config.toml
n_kv_head = 5
vocab_size = 2048
norm_place = "pre"
bias = "none"
parallel_block = false
init_std_qkv = 0.0242
init_std_up = 0.0242
lr = 0.000882
beta2 = 0.95
decay_fraction = 1.0
train_tokens = 466200000
steps = 14228
MLP neurons of a small language model. Each row is named by its layer, matrix (gate and up: input weights) and neuron, and shows model dimensions 64-191. Each number is 50 + 15 x the weight over its row's rms, rounded and kept within 0 to 99. A neuron's up and down rows have the sign that makes its largest values positive.
After each neuron's rows, "fires after" lists the tokens most often just before its 100 highest values on Wikipedia text that the model never trained on.

L6.gate824:59 38 59 52 56 47 42 40 36 61 62 34 34 51 51 46 65 27 40 51 54 39 64 33 34 25 72 31 64 80 38 45 50 35 30 43 75 68 59 49 28 40 64 62 33 63 38 33 71 50 55 40 54 56 45 72 54 60 51 77 54 56 57 70 68 58 56 65 40 33 12 42 44 49 46 27 40 59 22 30 51 57 41 28 48 69 25 42 63 71 61 49 41 57 47 47 61 48 41 43 65 49 91 30 44 69 66 66 43 28 24 40 55 57 55 47 52 76 68 58 71 58 33 27 93 55 42 41
L6.up824:55 20 46 49 48 48 52 45 50 31 30 13 66 72 47 42 46 47 41 54 54 49 49 75 66 44 29 47 41 71 59 39 74 47 47 63 41 19 61 55 57 30 52 50 54 25 51 34 64 70 71 40 44 45 60 33 44 38 42 61 70 71 75 62 78 69 26 52 42 54 16 36 53 35 56 40 17 49 61 47 35 43 69 55 41 57 51 76 54 58 53 52 41 34 64 40 40 52 54 46 45 31 56 45 19 29 62 49 30 52 32 38 30 43 61 44 55 75 69 77 60 69 39 68 51 65 73 62
fires after: "ta", "el", "l", "la", "o", "le"

L2.gate786:44 92 65 40 37 46 75 55 41 57 65 65 38 56 26 78 29 42 58 55 53 30 54 48 61 55 42 06 52 73 40 77 45 76 22 37 28 63 20 70 28 38 31 57 63 57 38 64 56 62 38 51 61 65 57 39 54 51 77 42 46 43 91 49 53 54 72 66 59 38 38 38 60 66 68 31 39 42 47 60 45 84 64 42 32 39 80 44 61 64 21 37 51 45 39 31 32 68 36 56 67 67 60 39 62 38 42 66 45 49 68 41 42 49 53 37 48 65 14 42 39 62 42 67 50 61 52 32
L2.up786:53 65 40 45 53 48 45 68 46 58 61 41 45 63 65 51 38 55 83 67 85 51 63 58 49 43 57 35 63 53 19 59 67 34 60 46 29 54 23 76 42 42 42 52 66 26 43 50 48 62 57 58 54 68 54 46 01 59 49 36 66 57 64 34 60 53 58 64 48 43 78 57 39 68 73 38 41 58 41 49 60 66 43 45 49 16 57 33 27 75 29 55 29 44 53 42 38 45 44 61 65 75 67 33 72 17 34 51 34 44 45 55 23 35 80 36 46 23 46 57 68 64 24 66 43 44 31 49
fires after: "\n", "c", " (", " ", " \"", "/"

L6.gate1227:62 52 50 47 48 64 41 54 68 53 73 63 18 19 60 65 54 62 68 31 48 20 52 66 64 31 40 51 44 56 27 72 70 44 53 30 45 53 48 82 45 69 34 41 55 44 48 48 46 19 69 37 70 38 55 31 61 45 59 47 65 67 53 83 38 48 71 41 20 46 66 52 37 86 25 53 72 87 64 44 52 38 53 53 40 64 16 43 47 58 50 39 55 50 27 58 47 51 57 65 49 60 74 56 49 57 58 69 52 72 46 60 75 45 55 53 73 43 65 76 50 61 20 37 47 26 34 50
L6.up1227:52 73 16 42 65 60 58 52 70 27 63 52 44 43 31 49 64 61 53 56 65 59 62 62 49 45 56 42 64 28 66 77 33 54 55 54 37 29 36 42 24 46 44 58 46 57 57 75 32 48 39 57 58 74 57 34 49 53 46 43 48 39 74 54 60 54 48 66 66 63 53 55 36 36 55 53 45 59 48 68 43 26 66 45 43 62 40 63 61 45 69 41 52 46 40 87 42 52 45 60 67 77 48 62 54 56 61 36 51 53 64 28 53 26 65 70 69 61 53 63 42 41 76 30 60 39 67 28
fires after: "s", " vi", " lo", "z", "e", " Li"

L6.gate1278:70 61 61 57 52 47 45 46 28 38 39 61 40 55 49 79 48 63 44 40 32 60 43 64 08 44 35 57 30 60 46 63 42 31 47 41 49 46 72 41 35 50 61 53 45 56 50 56 57 77 52 61 71 27 52 38 39 51 46 80 34 53 67 44 99 77 35 43 45 57 55 43 35 61 66 31 42 79 46 21 70 73 57 55 19 63 56 48 49 36 26 63 49 53 53 39 39 52 51 42 54 49 50 22 70 54 81 54 57 33 75 43 36 45 47 35 48 38 55 68 30 52 40 67 67 38 39 42
L6.up1278:51 64 38 36 42 41 36 53 22 53 49 64 54 90 31 29 44 50 72 48 39 69 74 68 23 52 57 60 34 45 40 33 18 57 59 39 52 58 51 64 58 41 64 45 48 45 36 32 76 64 55 59 53 45 19 25 37 73 40 57 44 54 34 46 47 76 59 53 46 61 49 39 45 65 49 53 50 31 57 43 62 71 54 41 48 71 28 43 71 24 29 59 26 66 39 34 46 39 72 53 26 46 35 31 72 31 62 48 67 58 62 51 88 37 56 82 21 52 53 48 35 60 62 44 62 33 56 40
fires after: "ar", "or", "d", "r", " Mar", " w"

L2.gate600:44 94 57 39 51 60 65 53 51 38 64 36 45 51 62 39 62 41 40 61 56 31 65 52 17 55 40 40 51 76 54 34 53 43 39 53 40 56 48 78 18 73 59 46 64 58 34 21 44 52 61 44 49 63 34 66 27 63 59 26 52 36 53 48 78 45 72 88 54 69 40 44 44 54 49 51 61 64 53 33 37 47 58 37 53 32 53 61 44 42 39 52 63 66 42 43 32 70 49 49 79 36 71 21 77 43 55 78 30 37 44 36 55 51 62 52 54 41 50 23 53 54 69 36 34 63 53 43
L2.up600:52 44 71 38 62 53 64 84 71 54 90 26 47 21 42 53 58 36 65 63 43 74 42 55 61 26 40 41 20 47 59 25 32 65 61 55 32 36 45 86 46 53 61 37 58 53 51 44 63 70 62 69 49 54 64 55 68 61 77 57 60 68 30 27 61 70 28 55 40 54 49 46 42 69 53 50 47 13 61 58 39 58 61 54 49 64 60 14 47 54 35 49 66 32 53 45 49 63 68 56 46 56 44 28 58 13 28 57 51 40 31 24 46 38 67 50 57 40 53 34 40 63 29 68 37 55 54 46
fires after: " ", " V", " (", "-", " \"", " Di"

L2.gate528:65 34 42 50 46 43 65 51 35 77 53 39 60 12 39 56 46 35 48 40 49 72 19 45 31 45 50 65 40 65 38 40 39 76 45 39 44 81 53 48 74 55 51 63 38 56 52 92 70 44 38 64 34 38 39 52 53 53 55 71 40 67 51 63 43 58 42 08 28 76 55 74 54 59 54 42 60 59 53 56 45 79 58 33 46 48 75 55 57 35 63 77 50 30 49 28 50 34 31 36 16 70 40 66 65 53 46 29 58 48 68 71 48 47 42 57 20 62 19 15 49 68 54 44 65 38 50 41
L2.up528:59 39 54 75 40 57 70 62 38 67 41 57 38 40 33 49 57 69 47 33 35 57 40 72 52 38 46 30 32 63 43 21 71 71 54 57 58 37 42 32 58 43 40 48 62 66 54 65 84 64 37 94 30 61 54 61 50 66 60 62 48 63 54 46 48 67 79 37 51 53 40 63 41 41 51 49 50 38 55 46 44 59 64 47 39 76 82 49 65 29 42 69 66 33 36 53 65 51 28 63 40 54 33 39 64 57 23 48 74 52 50 35 50 27 52 70 46 49 33 39 31 74 54 25 55 45 67 59
fires after: " ", "s", " M"

L8.gate1212:36 42 66 72 69 49 56 26 56 52 63 42 62 36 38 50 54 68 43 17 62 36 44 54 42 39 44 34 51 43 68 42 56 59 23 58 54 41 55 43 53 66 37 50 33 55 11 38 67 31 57 50 54 38 54 50 42 40 38 72 38 17 49 48 34 46 74 63 46 50 48 52 43 33 37 55 29 34 39 42 42 57 55 45 60 59 54 57 49 56 09 34 17 53 36 59 75 55 65 55 74 50 49 68 61 47 46 57 42 40 52 68 43 53 42 73 44 70 39 46 42 54 31 52 61 65 84 24
L8.up1212:38 72 65 45 36 56 36 72 58 45 35 62 29 61 80 37 52 38 56 73 22 35 27 54 58 50 44 57 44 66 68 71 48 50 31 54 28 39 68 65 69 37 94 67 62 63 74 52 52 53 77 24 36 65 59 39 47 48 39 28 37 55 53 61 56 61 32 36 51 65 48 57 76 65 41 31 35 36 42 42 40 62 39 58 19 56 62 58 38 49 80 37 64 18 26 36 37 56 47 56 55 29 56 61 49 38 59 46 45 59 44 60 39 68 35 61 39 86 35 79 77 38 40 35 56 47 39 56
fires after: "ta", "ot", "in", "c", "la", " De"

L6.gate179:57 57 66 85 64 39 57 53 72 39 55 45 34 36 53 64 30 66 71 84 22 66 29 55 54 50 47 59 38 58 17 42 30 47 51 57 53 60 69 59 75 26 53 35 56 64 60 61 52 23 67 73 61 36 38 20 37 37 49 35 14 44 63 78 63 54 39 78 85 22 53 58 41 18 60 29 46 40 39 49 45 49 57 70 36 86 43 43 53 48 35 45 48 55 63 33 49 60 62 31 41 62 49 52 56 60 70 47 60 55 50 70 44 51 50 41 55 50 43 34 49 63 29 75 39 52 10 52
L6.up179:55 53 52 58 46 57 66 07 71 33 63 65 42 61 26 34 66 52 43 65 62 43 63 55 53 81 29 58 31 58 77 51 61 75 48 61 47 56 45 56 73 84 60 54 53 53 43 36 60 38 62 50 36 46 71 33 49 59 42 50 41 50 35 57 52 51 62 28 64 55 54 46 49 52 43 57 38 51 29 39 59 43 43 52 38 39 45 69 45 50 43 54 60 34 38 39 36 50 75 62 44 37 61 35 36 51 49 39 45 50 51 44 46 90 40 57 65 51 82 49 12 78 55 31 40 29 40 52
fires after: "ar", "k", "ur", " Car", "at", " work"

L12.gate880:64 36 59 59 68 55 57 65 37 54 54 27 19 34 48 40 10 60 63 44 57 51 82 57 61 40 80 44 41 52 57 48 43 50 58 39 39 36 69 42 44 47 38 34 40 64 39 63 21 37 43 49 22 46 30 47 82 48 52 79 09 16 22 54 29 48 80 64 55 42 42 67 42 50 74 35 54 55 66 51 64 43 68 48 35 50 69 50 31 36 58 85 73 53 53 23 56 67 71 56 50 27 49 46 47 74 63 49 47 49 51 51 63 38 38 60 36 35 76 24 41 30 39 51 43 79 46 50
L12.up880:62 17 42 38 58 56 29 30 29 56 55 29 38 60 52 55 32 46 73 54 54 57 57 52 44 57 65 56 25 36 42 56 29 39 56 43 66 45 62 59 56 35 66 40 51 41 51 48 41 62 49 61 53 41 48 55 55 49 45 61 70 61 29 68 56 39 74 64 57 26 23 72 47 79 63 17 45 45 63 80 42 43 52 62 77 91 44 48 28 36 48 72 13 42 79 42 61 37 74 68 49 57 22 53 36 51 47 71 58 31 38 46 46 50 64 45 64 39 42 17 66 58 35 06 65 28 16 37
fires after: " ", " the", "s", " The", " T"

L2.gate537:31 56 59 94 51 50 61 64 59 57 55 22 33 55 56 66 39 48 52 31 67 39 35 52 46 43 40 63 35 62 46 38 73 39 32 53 80 30 44 50 36 70 57 56 81 52 46 37 62 79 41 45 55 62 37 46 71 29 67 64 20 37 26 51 69 74 44 91 12 31 56 41 52 67 58 50 44 64 73 64 53 52 80 30 38 47 62 43 63 68 34 41 31 43 51 34 69 46 32 96 34 51 57 60 50 58 67 47 66 34 55 21 28 73 16 72 65 54 32 61 55 40 37 65 62 88 51 37
L2.up537:46 36 74 65 49 43 50 51 56 38 37 81 65 54 42 50 43 51 64 53 46 68 24 35 45 35 45 61 41 47 38 46 52 47 47 63 46 30 23 43 32 56 62 43 56 39 41 56 22 66 60 20 52 61 63 26 56 45 61 41 66 54 49 63 41 35 33 43 51 16 44 36 71 37 47 56 64 43 48 52 61 49 72 55 44 31 24 46 34 29 38 47 32 53 33 55 46 60 51 64 68 56 25 41 53 72 07 75 42 38 53 49 45 61 30 37 13 46 26 55 41 37 55 61 57 77 55 27
fires after: " the", " The", "qui"

L6.gate842:84 74 73 62 54 33 78 45 63 60 58 32 53 52 59 80 94 43 52 35 39 59 64 48 34 70 28 46 08 52 30 37 54 56 63 43 36 68 50 76 73 58 52 49 49 75 50 59 56 60 33 49 65 63 76 14 81 74 41 62 43 60 21 65 61 80 32 30 12 39 41 43 62 38 40 34 56 60 52 40 36 38 31 65 56 49 72 38 61 51 54 47 54 41 58 60 34 67 53 38 32 62 56 46 81 70 55 74 59 58 54 35 50 85 81 55 54 43 34 59 56 38 60 88 87 39 32 60
L6.up842:77 60 75 55 45 55 58 71 46 58 45 53 20 48 40 58 41 69 33 87 09 65 38 55 20 47 38 30 65 36 70 21 57 52 67 43 61 69 20 66 54 49 80 39 40 57 28 24 44 23 49 52 36 36 38 40 51 50 57 83 70 39 39 32 46 49 42 44 27 47 57 23 53 50 50 50 27 67 61 66 58 78 57 46 32 46 48 52 43 55 38 53 24 55 37 70 53 53 38 41 31 60 29 61 58 37 47 44 78 51 49 46 46 40 55 53 73 50 58 38 51 56 64 16 53 46 46 52
fires after: " w", "ar", "li", "cu", " ", "a"

L8.gate619:70 59 67 43 74 49 48 38 35 76 51 08 47 52 57 49 27 46 29 41 67 41 54 45 52 57 70 46 44 50 46 35 52 37 71 67 55 31 54 67 44 29 67 73 68 32 35 46 52 66 52 50 39 53 63 69 27 48 38 74 56 57 28 59 62 38 67 49 56 35 46 47 48 41 46 39 42 83 35 43 54 66 30 63 68 72 61 30 41 52 46 33 76 68 41 36 58 66 44 62 71 58 68 45 84 59 65 85 63 39 63 74 40 57 58 77 42 72 61 64 54 43 68 61 40 27 72 60
L8.up619:60 60 30 40 71 44 46 30 59 72 76 72 46 71 56 66 68 76 26 46 68 42 43 34 44 71 47 51 64 60 47 63 69 45 52 53 47 54 37 74 53 55 56 73 34 13 72 14 52 56 40 49 68 50 65 97 31 53 42 59 31 66 50 45 23 53 52 25 60 75 53 45 27 29 42 37 26 28 48 37 74 56 34 36 44 43 43 53 41 47 56 75 88 50 63 78 43 79 38 27 58 74 49 50 53 33 58 31 53 59 57 54 70 56 49 84 43 57 63 25 57 37 31 46 51 22 51 44
fires after: "s", "es", "g", "-", " south", "n"

L10.gate590:55 41 59 40 46 37 36 60 45 48 41 28 51 52 60 67 53 43 50 54 56 65 59 67 48 49 50 40 61 65 70 62 28 26 62 57 35 46 52 57 37 53 35 52 26 48 43 68 50 52 42 52 45 58 28 14 50 53 30 65 70 60 37 31 49 74 82 89 55 48 55 40 27 73 62 39 43 42 65 38 29 49 66 50 31 92 52 37 50 24 37 58 57 52 66 62 49 85 84 60 48 41 56 40 81 33 53 68 52 47 41 59 57 40 78 67 63 44 86 49 51 36 53 72 51 60 40 49
L10.up590:46 55 76 74 45 52 47 58 39 53 60 34 42 51 79 66 88 42 59 24 59 87 55 58 49 63 70 31 34 43 40 57 68 79 37 65 72 39 53 35 29 55 43 62 34 42 76 25 26 59 54 70 72 59 39 71 48 34 64 47 85 42 68 54 38 51 42 60 58 33 56 55 60 60 45 44 77 68 51 74 40 44 34 44 77 56 15 32 56 69 55 47 05 63 48 43 65 27 53 29 45 40 67 37 64 49 45 63 55 59 55 42 73 60 68 51 66 30 50 64 44 53 80 66 52 31 36 54
fires after: "s", " S", "e", " |", " is", " "

L2.gate1245:36 49 39 59 45 56 19 49 50 22 46 33 52 29 63 34 41 55 29 56 72 47 29 41 58 27 47 30 39 39 46 79 33 66 85 50 28 62 49 50 65 42 67 65 75 41 75 52 66 72 48 70 58 52 61 51 25 52 63 50 18 70 35 40 67 71 31 59 48 25 42 60 44 45 40 33 43 24 42 53 61 74 43 32 57 73 45 25 75 69 50 57 63 21 43 46 49 91 47 56 50 58 66 25 52 67 54 55 37 64 54 33 28 42 68 70 60 42 46 66 46 57 46 83 49 62 35 68
L2.up1245:39 41 29 60 62 82 39 46 72 18 41 36 62 54 42 25 72 70 51 49 18 35 34 34 88 16 43 45 33 70 52 58 61 64 80 63 28 55 25 80 40 61 29 54 51 28 27 59 42 70 22 63 64 57 60 40 30 55 51 51 23 67 43 38 61 51 39 43 59 64 43 59 54 39 66 39 43 54 63 39 31 58 50 38 59 54 57 09 69 39 57 60 91 49 22 65 52 61 48 49 48 52 41 46 46 58 48 31 39 55 62 50 54 47 70 74 53 45 34 45 40 43 63 66 36 40 52 42
fires after: " ", " P", " dis", " con", " de", " p"

L2.gate1170:68 29 46 32 33 71 46 68 63 74 66 41 40 53 62 39 60 27 41 43 70 76 45 55 18 39 50 44 68 61 61 26 63 72 59 57 70 58 52 47 68 47 45 64 43 37 66 38 74 47 42 43 42 64 47 58 41 67 58 65 40 38 23 37 15 56 63 37 39 80 41 46 39 65 43 44 69 55 70 67 84 39 52 51 47 46 44 73 69 48 70 55 55 40 54 48 40 42 76 47 48 48 50 49 55 57 40 35 70 34 46 63 44 54 37 57 62 27 31 43 57 46 54 48 29 54 50 25
L2.up1170:70 33 55 56 23 60 49 78 40 48 63 38 48 59 62 61 58 34 40 43 56 71 37 77 46 49 50 29 54 54 60 43 66 73 49 56 82 44 46 31 70 54 44 84 71 48 59 39 93 32 48 61 70 67 51 59 39 57 63 71 40 54 30 34 45 66 45 45 35 75 51 47 28 63 52 55 65 53 68 50 44 37 58 55 57 57 34 58 76 41 79 58 49 34 66 50 39 50 64 50 49 66 36 43 49 56 34 47 76 63 42 55 48 46 31 44 37 42 35 65 46 59 60 58 27 44 63 43
fires after: " ", "s", " N", " re", " M", "le"

L4.gate90:76 38 33 43 51 40 53 37 42 67 69 48 51 44 34 46 51 60 29 45 38 53 51 73 39 44 38 59 66 51 50 43 50 60 53 29 20 50 50 77 53 36 66 81 52 67 50 59 74 48 33 38 62 38 70 68 39 67 51 62 69 62 33 58 15 34 43 37 46 37 69 66 33 73 63 30 54 70 36 45 62 56 53 57 37 42 45 34 72 30 44 30 23 56 66 55 44 42 22 38 56 53 55 37 41 61 46 58 47 41 28 48 34 82 77 75 90 27 52 60 69 67 55 78 56 37 50 58
L4.up90:39 63 34 37 27 30 48 52 35 47 49 53 63 66 32 65 55 22 42 39 67 38 64 30 44 66 58 59 53 55 34 57 16 49 59 70 31 57 53 22 50 32 56 47 41 59 57 39 42 33 43 49 53 71 53 43 62 62 65 25 65 44 71 60 34 51 29 34 60 43 77 27 47 40 55 36 45 68 43 56 46 50 41 57 65 50 61 31 69 56 63 42 41 23 46 20 41 49 56 40 63 52 55 76 44 46 67 59 71 25 43 50 73 56 56 55 57 53 38 47 35 61 72 77 28 63 51 63
fires after: " a", " A", "A", "u", "g"

L2.gate275:38 49 36 49 29 36 48 58 43 42 68 36 56 49 34 61 42 34 21 48 47 60 75 56 68 59 57 39 42 53 46 78 42 24 56 60 87 49 50 54 43 46 42 59 69 43 25 61 58 49 69 33 53 71 37 42 47 67 32 56 32 73 52 71 39 58 16 51 49 30 61 40 22 64 67 55 22 95 54 58 81 68 53 54 28 60 56 52 63 55 39 42 46 51 51 31 49 54 35 41 55 29 63 64 58 62 77 62 53 26 38 79 48 85 47 56 66 46 58 37 52 45 27 46 41 49 53 56
L2.up275:68 53 26 48 66 67 49 49 45 52 85 53 47 31 60 50 56 43 49 44 42 70 57 79 51 44 55 48 27 27 53 98 47 64 27 49 51 62 66 69 41 43 60 43 37 30 42 30 81 44 49 55 30 74 55 33 75 67 49 58 33 66 57 37 45 47 35 42 38 61 53 39 41 33 54 46 43 43 46 18 68 56 29 50 67 55 43 30 43 51 57 42 27 67 55 30 79 47 82 31 34 78 49 44 56 64 55 47 61 40 47 44 66 89 75 61 58 57 34 53 70 56 59 54 38 57 45 50
fires after: " the", " The", " ", " con"

L2.gate343:34 45 71 39 47 37 66 64 58 51 50 34 47 53 42 52 57 36 48 54 59 37 42 62 45 43 51 01 35 46 47 54 61 54 72 62 36 49 39 60 40 38 53 47 43 68 43 47 96 54 17 61 34 41 52 48 58 48 54 68 52 63 07 31 52 69 39 47 65 51 42 54 62 56 48 40 47 21 47 55 19 65 63 48 50 64 66 35 72 51 51 40 62 73 50 84 44 80 48 57 57 55 55 26 39 41 54 65 62 45 30 37 35 60 36 81 73 69 48 46 22 57 58 59 63 45 62 67
L2.up343:58 78 37 29 60 76 45 50 52 69 47 24 54 55 63 62 58 71 50 29 56 49 22 35 79 43 57 43 47 55 58 72 38 47 52 44 53 51 60 53 60 49 36 40 16 51 51 26 54 38 57 62 41 22 66 38 42 52 46 57 62 53 18 36 37 46 15 35 54 35 23 63 37 27 69 56 75 39 52 42 70 74 32 45 52 57 54 34 67 48 66 57 75 42 45 46 66 54 59 58 41 78 41 55 33 45 60 37 42 28 41 30 50 43 39 71 49 28 56 64 44 62 61 51 27 56 60 61
fires after: " ", " de"

L12.gate1:40 55 53 50 36 30 40 61 55 59 49 54 82 37 40 64 64 11 64 45 65 36 67 56 62 57 65 33 52 44 67 45 71 44 48 61 65 51 45 54 47 45 44 63 87 47 43 67 66 72 60 78 64 39 50 58 67 48 48 32 24 47 43 45 54 63 61 64 70 22 51 66 38 52 74 44 39 42 58 71 33 82 54 36 67 52 53 65 36 70 46 57 00 36 65 62 59 53 36 59 49 62 67 74 45 36 78 70 59 52 41 69 45 61 60 55 51 77 52 65 42 51 35 52 74 62 54 47
L12.up1:48 49 35 20 46 13 42 44 48 71 41 30 59 45 76 52 42 50 75 66 76 35 48 25 21 56 48 42 43 33 33 42 56 58 59 32 48 56 49 37 73 47 46 51 55 52 69 64 81 50 39 46 75 58 65 38 46 47 61 40 68 76 56 60 30 57 68 46 42 31 49 56 62 57 56 48 39 37 34 25 41 85 21 67 55 44 67 31 42 58 40 57 36 51 44 49 49 43 37 35 66 35 49 37 63 47 53 40 53 53 53 54 49 26 17 58 77 44 39 47 58 68 41 43 37 45 39 31
fires after: " |", " ", "c"

L6.gate892:50 35 29 57 55 64 50 52 56 71 72 42 43 40 62 08 57 43 37 60 61 17 65 67 42 51 67 46 38 71 36 36 52 57 28 50 66 46 37 60 61 83 47 68 50 55 77 49 18 20 53 57 46 58 25 35 72 60 43 50 32 58 23 64 55 62 53 70 61 50 64 58 39 54 41 42 29 45 31 61 50 65 69 55 30 36 38 32 38 61 64 31 71 49 27 43 44 55 52 74 60 49 58 59 40 50 67 61 52 53 43 67 50 57 49 42 30 57 41 32 56 75 27 33 19 62 78 32
L6.up892:54 69 63 40 40 70 43 46 29 53 58 30 78 39 75 87 92 47 64 49 53 75 72 69 37 47 62 69 43 43 57 66 47 40 32 46 41 70 48 42 56 52 38 42 44 52 41 52 40 29 39 40 48 62 54 53 54 52 50 43 51 62 32 61 25 67 30 57 42 47 56 46 45 44 57 74 78 40 50 60 50 63 25 77 46 34 33 65 41 88 66 84 55 75 45 39 28 40 65 40 55 65 31 77 47 48 34 56 63 65 53 55 61 79 38 66 54 40 34 59 82 46 69 73 39 34 45 22
fires after: "ri", "n", "va", "ta", "g"

L2.gate166:52 47 66 58 54 46 78 63 58 46 84 45 51 68 50 73 68 24 49 63 65 34 67 30 43 27 59 67 57 58 37 04 39 25 57 68 77 42 65 68 32 26 48 45 69 59 58 55 71 51 40 64 56 56 48 26 84 70 47 74 24 45 68 47 38 71 51 36 38 38 35 39 55 50 33 51 19 65 63 37 48 36 72 47 28 53 43 75 48 64 44 42 46 44 66 43 54 61 56 59 43 37 75 64 54 55 68 59 75 06 49 26 48 59 61 51 44 54 61 65 69 36 74 49 67 77 58 60
L2.up166:66 50 58 32 51 71 51 77 70 47 71 43 70 55 57 58 61 36 57 57 46 57 48 59 28 39 67 46 24 43 43 45 36 74 67 56 48 57 62 59 66 38 53 53 41 27 49 40 79 57 23 50 37 65 53 40 69 40 48 54 50 47 65 38 34 55 33 35 32 60 40 21 60 47 40 86 32 50 71 32 66 55 59 66 43 43 43 58 20 59 70 40 50 48 49 39 80 50 65 47 47 40 41 48 39 77 35 67 67 16 56 22 43 62 84 53 41 37 53 67 51 53 61 59 58 80 47 63
fires after: " the", " The", " Di", "The"

L12.gate990:46 56 50 42 27 26 43 22 56 63 55 52 29 57 60 58 53 33 50 94 73 39 58 33 53 44 56 43 54 68 50 56 84 52 47 38 67 34 46 49 50 45 67 45 65 21 36 35 62 48 82 53 72 67 64 42 44 44 46 76 29 48 16 48 71 70 66 35 51 55 51 39 38 40 49 52 35 60 54 63 69 39 52 30 36 62 48 34 57 54 46 61 39 50 46 45 47 38 48 56 71 68 68 18 33 40 65 37 42 53 68 40 59 55 53 37 55 51 48 37 72 20 53 84 55 64 42 71
L12.up990:71 56 51 52 42 44 38 38 56 48 80 37 53 46 40 59 66 80 56 56 53 53 59 68 23 75 54 46 38 67 42 40 66 48 39 61 53 67 39 62 62 50 58 22 50 36 55 34 43 30 28 80 71 35 79 29 60 36 49 49 08 59 47 74 60 43 48 21 56 56 57 16 44 46 28 50 46 41 63 58 72 70 43 75 49 29 32 28 61 49 37 36 26 66 55 61 43 70 60 57 48 39 34 31 34 37 59 37 52 75 26 47 69 28 37 40 40 47 59 54 66 47 35 78 40 39 35 62
fires after: "s", "-", ":", "S", " S"

L2.gate1005:45 51 62 47 30 41 62 46 37 52 44 52 53 60 45 78 43 40 42 31 56 53 79 73 58 46 57 59 69 65 48 27 35 20 50 60 81 39 42 57 45 35 47 52 53 52 46 60 56 61 45 43 60 59 28 64 87 54 46 68 56 70 61 68 43 55 47 80 66 66 33 31 24 61 67 31 42 87 76 53 45 49 50 56 17 69 26 42 65 31 52 38 16 48 67 45 60 71 39 42 52 60 50 50 64 47 51 67 54 37 47 15 46 77 41 51 52 59 54 28 78 49 54 87 84 56 37 55
L2.up1005:43 60 25 42 47 34 54 81 55 53 66 18 77 55 50 58 61 69 56 44 33 51 75 41 60 35 76 54 52 49 45 44 48 68 56 49 60 60 45 65 63 33 67 45 41 65 48 44 70 70 50 54 60 42 25 59 77 33 49 48 53 48 62 66 56 26 36 60 53 64 61 57 64 63 59 67 35 54 63 67 44 43 56 60 43 48 40 24 64 51 64 31 43 56 42 51 59 60 44 60 68 62 44 37 71 36 14 58 83 52 56 55 44 53 64 41 35 53 28 28 78 73 63 62 60 49 37 48
fires after: " the", " The", ",", "The"

L6.gate181:51 61 60 64 59 17 59 33 51 69 38 50 26 49 29 40 64 46 28 73 53 34 64 62 34 82 31 59 61 60 27 58 47 46 39 57 71 36 56 56 71 52 47 63 68 47 56 69 14 38 46 75 54 57 44 51 61 58 53 54 23 70 50 16 57 72 44 25 67 48 44 64 27 52 38 42 57 74 52 45 41 73 37 30 54 51 58 37 79 27 37 64 47 32 53 68 55 62 35 36 41 39 19 61 60 53 68 49 55 54 86 41 26 73 40 54 69 29 41 89 42 48 43 53 11 50 36 52
L6.up181:55 82 39 42 48 41 33 04 46 38 55 34 60 59 23 55 72 82 47 61 73 21 74 36 53 69 64 54 33 51 42 43 23 30 51 40 43 41 12 36 45 45 72 58 46 60 51 60 40 58 68 65 38 41 63 26 45 67 45 50 56 46 54 55 64 44 44 45 50 42 49 32 56 39 59 52 36 46 48 45 37 61 68 25 34 52 50 56 25 46 31 49 74 31 35 35 59 49 62 44 36 51 65 41 50 54 70 40 65 50 69 87 39 69 75 52 55 61 49 38 26 58 50 56 67 20 47 42
fires after: "it", "at", " Pat", "ar", "t", " Ca"

L2.gate736:43 46 43 57 49 50 41 46 35 44 50 35 67 23 60 85 44 32 72 71 47 65 44 58 28 47 48 06 32 56 22 50 43 60 48 58 34 35 37 49 61 43 59 31 54 43 59 63 75 49 53 43 45 34 59 51 56 67 40 54 51 34 43 48 65 46 54 63 62 64 73 16 47 60 55 37 51 34 39 84 35 69 54 51 50 54 77 50 52 55 51 38 82 36 46 46 44 71 72 81 53 60 64 56 50 26 42 39 62 58 58 25 37 58 16 65 60 50 36 62 27 41 87 73 48 41 34 59
L2.up736:43 41 53 44 48 40 32 26 20 44 36 52 52 42 33 63 44 48 69 46 53 52 47 72 39 18 32 57 23 30 57 71 45 52 62 80 34 50 64 32 64 25 55 56 49 55 62 38 58 43 52 56 47 40 56 37 45 65 43 51 46 72 46 61 49 56 59 46 42 29 75 37 40 45 68 46 72 50 24 46 71 53 52 58 53 23 35 80 42 45 48 27 54 45 55 72 79 46 53 54 49 74 64 58 50 44 22 36 46 54 41 35 46 51 67 28 58 79 34 35 40 24 60 42 58 43 65 52
fires after: " re", " con", " Con", " ", " Re", "te"